Weights of a small transformer language model: 6 heads of 64.
MLP neurons of a small language model. Each row is named by its layer, matrix (up: input weights; down: output weights) and neuron, and shows model dimensions 80-207. Each number is 500 + 40 x the weight over its row's rms, rounded and kept within 0 to 999. Numbers have three digits each.
A block is one neuron, or neurons of one layer that tend to fire together. After each block is what it responds to, as a language model described it from the Wikipedia text at the highest values.

L3.up641:491589518469479471495510511549485416466550467474528537402397540532509490420513546482442496536487496489538448456577581474505488460478550422456483530624447502466494505488592473494473544466474451538488471485534472461482522524551478533585489569497518476498492515488473517493430550497493521508561428472523495494448485517498506587522540511507499468458482490566514437548491503568439561453559
L3.down641:468515469483536454486547525522515507488579526509449470531484449527465512496529444515474434533562526526532506430539420493420482464514501547524495499543417448442477558451493515464502567499480513507509450462558476466506521424475549468580365444443508488484464514458491528485516569490510462524527458462548467494527498479539516484478491506544519428537511514516464586469558558506462550455506
L3.up951:518458536541431455525506454480485521466498496490455482454561543542514510465413518477429504487501478484537488553517537457481514326497464543463515505496484491443548523525498425471472497450449508521493496605503537478495507479456485454500518566479449549506458503482536571458535455506495527439513462464494482364501491449525494526489458522471527476461489543558480440500506487497493515480521
L3.down951:459509490472453529510547486483485448462534530501545608450497483526553522523575493492527483517512449441574505503517568514495475519422516506441409474502352469525545558472573512517478482446462448532487489438504468504419508529507526455519482556529465514540469514486523513442478422478458502501457505505502515507526523474505474536501455511484501515507481530532461500492529470535521506372432
L3.up1468:437566463577456509553479481437537456424500483465519519477551485498516476453526509501443435420547500576432527518584480498531483506509485520523587461485504533418479462527533480451494491551462407539420579540507570466483474562459436468504537432562532492484511512490554549483540472530501466481518488501480457482529497550491475493510487466489585527530504506436551435480481589503504566522448
L3.down1468:467523566565491473549460531493509530441529464448510525460504410531433471464509538481489446491476548567471509501465527461425500424569464494483538519399579494561482469503472539540436522504550434465514540474445521482465492452457403464460485525483452534516527524516482595475487482481447496473501545483532538539468503565601526631462414521468522455520501485456503434453484580493532470440542
L3.up2579:512578516531435475520512390508559462474501487461510488518424528481491491380463462529522412516419497492549494448506591470495484493498556498568572496521465567497501457492544519491471504555474476488416455536502580449495477485515509561444505404433456488521521559506574443459490543427474425523487498474487445514531555484509463573523514477419527523547566586451497444527455503525537527505520
L3.down2579:447513533475480445563511525482530458504471561471416505509496523511531501512448484505477477486477506520538490444525531479436482455519528512566509457473475498538515514551522558574523523474536575505428462490456479525595479493477538510555513475552473518473516557454527563467543469433475516522452463508531503495489476468505543539492560489449487428522514621528494487469448556541491529469532
Zeros in stat tables

L3.up47:481488475492502452585430524517506509484480518515501465518511499399532492473504544506429492472417516500495547486461435507528448501497513463573451446520477454494477574510437545584512492533515498522489499497508475529453523396534531480454414463542520532533431488589473518490537478548492515607471537577429463441482539486509467614552560523512479549482495561548552433528504476393549554485498
L3.down47:478511455428475516594571443563509505507463566546509472486456440445553536459394421506497453437402554455439509543491516565501507472488488496596537469548497502447522479552492519551466523508478439469547551480506474535445485465579476482519469472525484503496487509532477488437489415508456524493486489591547553511482471446483501522520505493484547593480469439435486514525534481493534512508491
L3.up1457:478499464514459481583471598465461541486458481494513452519442486486492490455412477509474557505487538536471500484514520452451553562504485483562453505530480488453532483438494513529585504520518515510506499536434456556487499535467576495468529450529531455479463468517531515502501499468543459532444526426470493501507468440510432476560502456467456504537470536541536569418562527430508556532472
L3.down1457:497524548493394477546468496494461563492485491520520499497508453470499528501498527493483553534546510554548438447541531481480510496523518502550492520444453456531543490554483561420485478540544566493499470491497551511465516603477539502544463554547493481545532509429498493622448536451482475473485490521508538439481497472464491497516558516510409504484568460570544566499536517496526498542497
L3.up2727:452511489501449433553492503536554426421463573411431533473505475549448464435446484489479491502569462525463494478463585540492469572511411447496460456530493499449440533497498439459488487462478498510511545513461565535493511416531496521475407468466571521571434431476454511532488535468542574511507505473542498565485517418489519559493500518487503536530507520472451465487476475494526497456566
L3.down2727:427507538508454585536525486494447473440428513474499570447427509532474472515498510458459499514620481489406516541583588460495495556543472527516441523534545461434447471484537553492527457428478447533545532530550534457547517458569567538500523535487499486514453521457564490438506442538533467566508476528497486553498452477434541466535481504460500499431548526433493469527458536493546531550544
L3.up2842:484512508553461495552502486387485497466541432529547580492530515442472516538535473572439467449505515558549527506517529451521470470475446467506547539555464502414478575506465471578453477494459470497489528527549419456410454517478476495521483505434531553491463488456555570500473556468559523484494527573514559524465516476464502436493458462443543517487485491478460430524516484429555516561472
L3.down2842:430523495502506510532565499462469481491432588435537469536544484479580533465490546518433535446476487512554525508533545516468484553469492496510552552490492500433537542542462520512512511501550496448529559494448475467458490498536461517479526589555486531505538487520522508519542520433509542517527525533494587564532545477482516481556526534437534537447462491520509469524469583516450506512517
Word-completing subword pieces

L5.up352:509453490533502445480545543478491450519448517500587454549552534537455525469511507449479527482557528531445526491525521513508453550438493514487455571459498497468525473441479494493424501535515547485501454537530533478536505444536468512554439492488464516500476553538551490494480528533468557480423498502510499536477621461569498543441422473522513475429480454545567538488508510480474465531543
L5.down352:502440474519486460549492513508513506460490411601476556472531527483622521522510520535519525508487546570542540456503588510474442474476477512466472508529555451450569462470440541533457447510481460456522454465577538519460518487473501529568503565525486500521549567579529560539491472506481461471519502465479579495583461505503493525536467512469550494518458418458489426508509518484532501502532
L5.up514:507552482508551477434471492530548505451454535508512430460460529484453545484486496466505546426575538550543493486501465498560559530479503462449513495564502518468517548528515527508552453426465541488451491515547490553505568536481544536455493517457517491469542581451523527511503543541545516534473545488571461588472444501447435547430475492528479521433506538446481487577513547540503513477479
L5.down514:555538548465459539494492517503503494553462530498479465570490545501572531561481454508526494503467503548511498473512569482485512412528436537541493446444476509529504538515480550471413533464433534496514526506558549476505521525533497513420507469534440464561462515496518531544546482496492563570473496471536486544522496470479533464477554429494480423496461436481447514468495494461493545493557
L5.up1320:479470517495496488461494522530524536491521529471546458488485540457493552480416511531433424538396479474523542469569496509491508494420491456504482465474574469524553487469533536454543563484467505463476483467569432546469528511535463507492532445407572474513443455491506505475517464563479443545418448463526504454466443515520491501490515522495541545468483474463496521480459435493575578493482
L5.down1320:527499529456490518503417477536537418481531459528492498507468462566516495455521494513505516496527514544513602501543521606542491474509481522504483416541519513464444532480493441484511500524553523503524489530497494473443559516478444538467493472478509518513460490544424481458579474505518520508519451539528497411451469480381503507579534553521579530518528535471473557508471553483496549493539
L5.up1889:505539518557590466424472477520505450513560457548484423513511536449484430590470485484523520506572484541506485551467411470522467484504516467446430527461497573462489507452511495495524502474450546449464570552540468542514449533480537475532612558534453578501520471455522543493493503510512539561453463517476482488476453429531508515431483471461535506426426485556526546515504522506462547516557
L5.down1889:514521490443506475470517519490552538460451516517568468454451523515533463484548594447569530519491504507557439474481470507531481490440419505550552537460438516519521463463522468525453504473501462535513483460545602454523513569527546478527471489564484530474522463537538537547543491443467571503511476456498564495536500524510469454507499470450487513519481531525481446453488514467538491469492
Mid-word piece after initial letter

L5.up295:476515616400530494557496456534476560511621596462526460515559495368514484482500546489475571531476496551512518509452445508534482510466528518501443560537520495455501529518524491465564464455458436464450484531558563498528496492532475509455453479506492541452488519458513526526550530517488506526515498620489445517517491490466513482596560479482482492539472571454530467458463423461515492443414
L5.down295:422498446427539544459506476480450539462444538484532518464467490561537487492424564480457575512483493529516542459470437464583502503488530518471461488538441521523521471446510561446511492478522510429459470482543524471494502538465510501495577529506490490398504483574547480572521478489458510549472486412523452546469546515526459469509531521544488488523537556446452517497486472448475466431511
L5.up1755:491509510542502491538436455452546482521541440435542456467503452479505459477525492488484529536473463455612528525530476467532450421544552522463539436523428492535484467456487520532423493445502539465459430510471508488524475443519513471548562544509491526512538445478472496563506517502431497459483477543543546525501443545576486537466491510525521496466462518486478470433529528475543483535452
L5.down1755:498477536535506427578481477514513510530494435543460561514569536446485544456495520524510511509524461529603475529405455504546530518448476598535497461506444474481500492519510544478533550496487490530434528438452548460583507446440527520499428401491451506496485493488510503442562517514492486486535435532481533491483553466507518558521447461553488530544465527479519496406509519495529491432409
L5.up1768:420429496478441486448531446457538517532535564527452475534503465468476510528467520502456511457454507490462446517532472486468557505536489507462541498545484501424470567492539548519525532584527462453446425583510529473542505473468495495506482440507432495472495484497498520522498493452469477473427428468566475548469513536471455487530461473502509569590443455491459435458462527503506480480513
L5.down1768:536505485468538510512522435529454435472562450482504498479567549543517484488404540471461498493486459444452530555444454460492521440447430475552542415481511378526450463443446569505568467466566487556511467559497473449507447492435491463532428562554509549529520553486547561505498555482463540465439463554528553535476497507443427565492522546502484506457411495570478517513432549463475599421438
L5.up2865:463509469485511525484497465473435421467563511497506529530499522516481444439555518503510584421466461497545467486545488447461540443580450461486518429516531488505564473493492421462451502463439475495495437523464571538532535493570516464503580550529616466489534438501442465483465555448483406509515521476453544576437504493563518536498507454525522513482507570442481512476516478528490583490482
L5.down2865:496529490443447517503553492518495411487512466557538490543546529579476560467465510500517500417509503466483474547475570512511474513499501569519510519484454474467484474535509416489478439545592507546471561478458534459500482596503508463517449457509515482511525485561531473459566585545459525585517557512532483514490554528573512512448504442449534459508506526501493530408468443487492551448481
Table cell separators

L2.up2556:501514408458481514463497448534508425524453564500541485476563513450499491499593434555524529562498501492521553475487521527501480489458492504488504435502420492445530574521456459540544491517475486420434468573460485446455503517532498480524532432477474470494523507552538557500497528516485530510448491523524434518450422468454521484476533463489521476499511550443500538500446481444548458492466
L2.down2556:480560458466487516407525445473492423540496510499485447502510479402442452531548497478549511536480577459479501536485524415488504560524482535468476501451482491448471453541508535556468551457492459531490563538464504522518545507585572492503515464486495469543484505462538564492501515526477594438499576523507463532488575507462493574449513525514417445478497550543516490516414457475497514520504
Tournament stage words

L2.up2586:524483437558519557533490562557451462531480533560562431440468555534519461546443457482536491502464421530475491497391539512459500529544409508499459510438476605498504560524487476467485553502491413443511427526499496505494393427496517516491429455478541507402496527519507487506534502534515509566523506509469441550439464524473482509515512468531525518447459482527524453452461431534489485554468
L2.down2586:464439448523482533473475504493449531535474508506530492527489531462536485499533478501562500509507473477454478502503495526491515449422471498543561431490447529442549538473540454483469493490493435498552486469405497485516486494509499472476483522555528522527450511466544478475517504508516515524507482511502468519487482473489484504505526492527481495454485558541518474457421511503511534487454
Table cell separators after numbers

L3.up404:529514548553507545533525467489459530499493495407473505501484489524450453526516486547509548559523457471485506513500534546474501500494508470532593513490454500569533471446574466443501476426536502477589511487482484519428520522555434458437490528549471542521488460536424463627546547457484469510449586616481480505531547524466472565548547530548458502473507593496449450540438435545456442584493
L3.down404:400475436491513467468492483451466516502471525521520495501514401512512513479464505515467437512499531458473502457556496468495489522495513545473466494499477445499513526455505509448547474448494488578516566515494507498493512505527510417506506581477544518479462473496568458516518549508592511521481516482469502536515513530525442511471450347520534494482568524479514515528523474439508442508528
L3.up1226:556544541528498484487502519552517509490499508504461544449547467471550486484511611526500553513472532434546541530504522523501509535520561451537481546433508453563520480518539458460547426458489428449524462524490499476451486487431510516510475494509480506470520513491547529540484518409558450456502453502521519499476481480464536508543533405467462450483442533469495483484475451493474509426518
L3.down1226:474525516522523518472473435543477441544524587462498540511537506431517499474533525529489467528575571518582456505484578538525495448461489459434489458512542452440529479508544509457535431488540499482519558503503487532428534529475472520524514433483559425488548512570552460530577557443484491476528553547558513475529494470535472505462543475560474493441520459485591470507439487499467445546510
L3.up1524:538468484500515576507557545461428493463515476526467542549505492429539493546464483458474553470452478400512514458563520520490510509465564474448448438515451530543505512489536491497469504481482425458580514540472483570506509513472496538506500483487518500526500578456514519473504566455555570495565528478524449544505477446537515434558490526530500536498487604429505486582477521486514462535538
L3.down1524:491480484525549481531551468475527548484427512585507477514460447532426530502545573604470514508458510455508537515511502487517499505522541461499461414460411513492488362440463500516483460442528470474514475544532496494456554385507530501497475499434532496549509552508465519531497486563466543506502540534557511473488470554507493461468538499466544451565422564541553457473484467403473455456493
L3.up1693:479480525571518509528499522523488582475527494452464563451539556445558527506413485494485505498455513492490547517556486490499529519464499544552467514502477541544527533484554570494534472490534569465501461513469449446544474477497508506526502570504518494455539528435476582528540500448496508553598476504490472480451463524446455570548444494517480521474480522480473519544544435504530485584460
L3.down1693:522445462572568524520537529487489498579507498460515592535470541510451538464525460474484481511492470505491489457551482509485549522484519505508494484509487544525546505536499459503609467455516523479532502538463545422482478410492470537487544529529529510522535541485498537484506436533506531481578456502484526487502510520489527522541478511520480559471525500505430458543516402515443531586519
Section heading closers

L5.up195:573519502391492466511458461445533468512545457429471518509558483533563486563503488475458457471517449488482498461473520517487505450537567517602594511513429470471528472470499510507481503449485524510501561468493469496535450552505508515597505491527479516477514404473513505461464539516461478551512468441500505489451484440504544440485482530459482483498462501563504462526465510443527404477534
L5.down195:467479491473481402488467472496491497477556423442519526493507455516497500565495468512472498549542518495512431531465495518520496594514558487468537483534516522427484485486459481517519549514527543515503532460541469527567460546481528425472531466486527485514488454468492472519488499514505477478537506473549534483472510489540555510503527484484444519473494452504481478486536472479511416476504
L5.up648:474501484610516521446469454448529513494465517519526522480494384518547472554519495517504459479518484520509530524486461503424556513514489413501542479471500469511449503492507527408482512544456509476494538453461500514469444511531482522486525485491506493553441487512479584516454509482504452535455477493512507478465492426490491515489501484494453461452443501540496544501494532476486546490478
L5.down648:468506480464517468521463537478526508499487563541472459497531538503551505541477454453430495494457534471500606495472497457534468448478493493456475492469510475496458520586486495426473501553522471449489523453478556566452471527522497522526571475481525459545544461569481477454535506508447460538508495464569528484579533484524534526448534506474515484477513508549507446525469584480468444500520
L5.up2205:581549531457523519463514488506508488532521455435483537416490536521525532500482468567521463509485464535454475518517513448502477572520523534519587524423475512533456494474525458474558532424480459501465572510540560537505526540519472541471490490499501479499502471416383478581496563443462477446453479456501502580542448523548459522485442478464533548464467489486544442598445500536510450511490
L5.down2205:439527482461481489554502462489480459486525518561524514534494556518562568488526518512458495470546443477454436560578446536559476484515483495485458550517460553428519543496479500508534482468452535518484550508547537542535458466462539468558560488477551509556556518523480492536512550570494497495502487442423518530492496525535553435571528502504529529518431489522453464560466502533504496471413
L5.up2315:574476463413493494487535547501444509521464462546457468484489581490451505489479392517506502526587416572490502535547523541556503542504469510524530509469507556481482467502500513571496504508534430493452522517571504544524523480543540538481518416485530486524499513563485462459454541480552503501473529502524578513485508479552504533477466543517550441443498480504427508541425481478497470458520
L5.down2315:533555473488567455564551453529524499454554568489452483480498517469543484486491483427397443494563491480466533391517480582495406455493451519524502557476460526467494538459402498528497513502549532533489515530463533435484484481511533423555485480470515495489543528496553462550510507496509533502433520530530522509462513456532464420523537502502535506485478436478475538496423557458499402530434
Paragraph and section breaks

L2.up2299:537564500437547497497524462514451484517462416504505480566470528536529461531516429536518489461545480465399483563587466474556518519412523475461608470485528503538522524414471469473505492485495501454491467472450498491499531523425464573462414499513522462528495387508533451514519502497494487478476463527524545488458521488473479468561491571576490454532478515528535515528597514468456585487463
L2.down2299:555471473423586483534455566537484478506507461492485432557486498517555555436469424424480461497460557444472383512549438552564487601466492479503527476474526443555501573428542511484472458493529466475481446542497511451540567514477484522472450543530502559483506405523519429510512459527518489466491510558536516431503458471548501572525482512555472423479493506559546486507568520490460489511470
Subword "al" fragments

L3.up432:576488509495469511491472406484523419489496506527492452479510393557551558460445507463492417466471540567453504487543518444482532516486537562488423478362458480469454501487488482456533479562511459520434474519516540484557447516458508573466424457500481568497510492529504469526453484491483470510477487522552477453459477491453515521460540488475489504573491561510504555522517398559464548499509
L3.down432:581493449434488510508531538511541479553497537606473468493532507535501491509457516479538465508518472485533439444537517571556454522435537473518584511494517497510471441447445486526425488418483464542512473473494437482489528478444500524543537507483567489459476557509391512482477504493537562495510493450559486540532477462502476505406494512542428515431487501495499483487496466500514515495515
L3.up1151:424500556545519551423465546465578526440553460448516496490476526447520510533501471494524497477494491558402571483447522421471491493489514500516543504457477541526495563459529516403425467508506494486444469478459467529469451426546546499513459554511494481491556508535528493512477476493463513562438551513502416514556515456533488529488549536442533534423477530496548517457574510440547505595508
L3.down1151:448517538500442524524522448427526423489524535559438478513454461465470509557470540519427480411523536437500530481576515506549463488474506504537521507415556455507494528522533486471503508435460493537538494418550459529473533495462480382549494499464569516497508470556570542431503451487484560522469562453445479511555499521562471559472579526550438465531491490498488515501497426447497486510479
L3.up1891:480521512529508459435471531510441457464550525497427537499478456464551533455500469488574516507468534500435502485476530455448523515508454524482462454489442501540456486473503543437513473608561550491528519460584465495439489483532556494466512487519545448529510529524480397576475501454498452526389497529502548481487450440495480543500523471471495473504518521516558546448562471483545502483520
L3.down1891:523455488458515444557463533485443469408537493509508462479457498570472453498512504518477500491549457500441493471470499398541479515449488440516516482560484480460479477501470556527516496499466534491519532441451457447501583526460481499464530449528483471409565521487551535507479487516537494464481514444448482478509462578523578590469552477422482514413510512621586510516484533425472486523473
L3.up2239:507526448524485501500558557578521411500551515521526443514521525477530514521548562575474486470528459563458490478497538511503532478505532490491511510547441541543507483516564471448461496485509483490511505481468454533482571516505538509523496503558485460435499536530505560526456428509419482509524465470464545430572485485449511576541597574568446507530550471453498489491464412475444475516450
L3.down2239:450506557466442497549485519437426484434498540521493403473494553529455534485500529468485475471587457432492549491513568501480553543492538463525586466527500491517547469492448546543474496420510488479495518494537518487565511488429528465459487475511541467533494546488470564450479464448498486501511551450495526484531508597507481552499514499590542463503512508455470518485522457439403460529457
Table header cells

L2.up1742:531530468446509486530538464446486515485545481467497445524543453503513463498517502464528476512521497450494500554533474498462437418472534426575539563555485383472525476523416502497431536502512433499488452508510499573493449519540491586508558569512544437398487488593483482513494556502534504486523451477513524536472612486498471517501486516492474506506440531520448515482483522486427476469566
L2.down1742:506532520471426477490455478548467459401528523498491420530492459486525479491543450486511485534474489486460468563504494540580395493494509503378501563503536479509416504481446530533484505433530507452428522512542531527529504520538451475481463479526469528474486504462468532451525570417562494475408469531493558500398511574567547522519459583489485462466505441469543465486523499491456505515532
Paragraph-break double newline

L2.up2823:469469487500551432489513520437558540531539509469554543514459495520489451608477513515521550424515475422469538443567484477492505444492510483451526509477521546569527474548499565486480514474462569487477454533520504458449483487553452505451530445441477521571481537520504530548489526491528516513521465501544565497503418497471478429513520481584458512470516443510529499503462505536528548502523
L2.down2823:414486540503470497521527495476552447515544479409547511439546500515503482536424478490524494442463469428533539512539458478554465474475526503421477522560469442527477547495423493427442491498474505480475490526448550475499535496505469457493494544470537512491478485506537506543444492524515456442466533456500565513502462525519481464570451518559505535554481491561500513505516559582493516456411
Measurement unit separators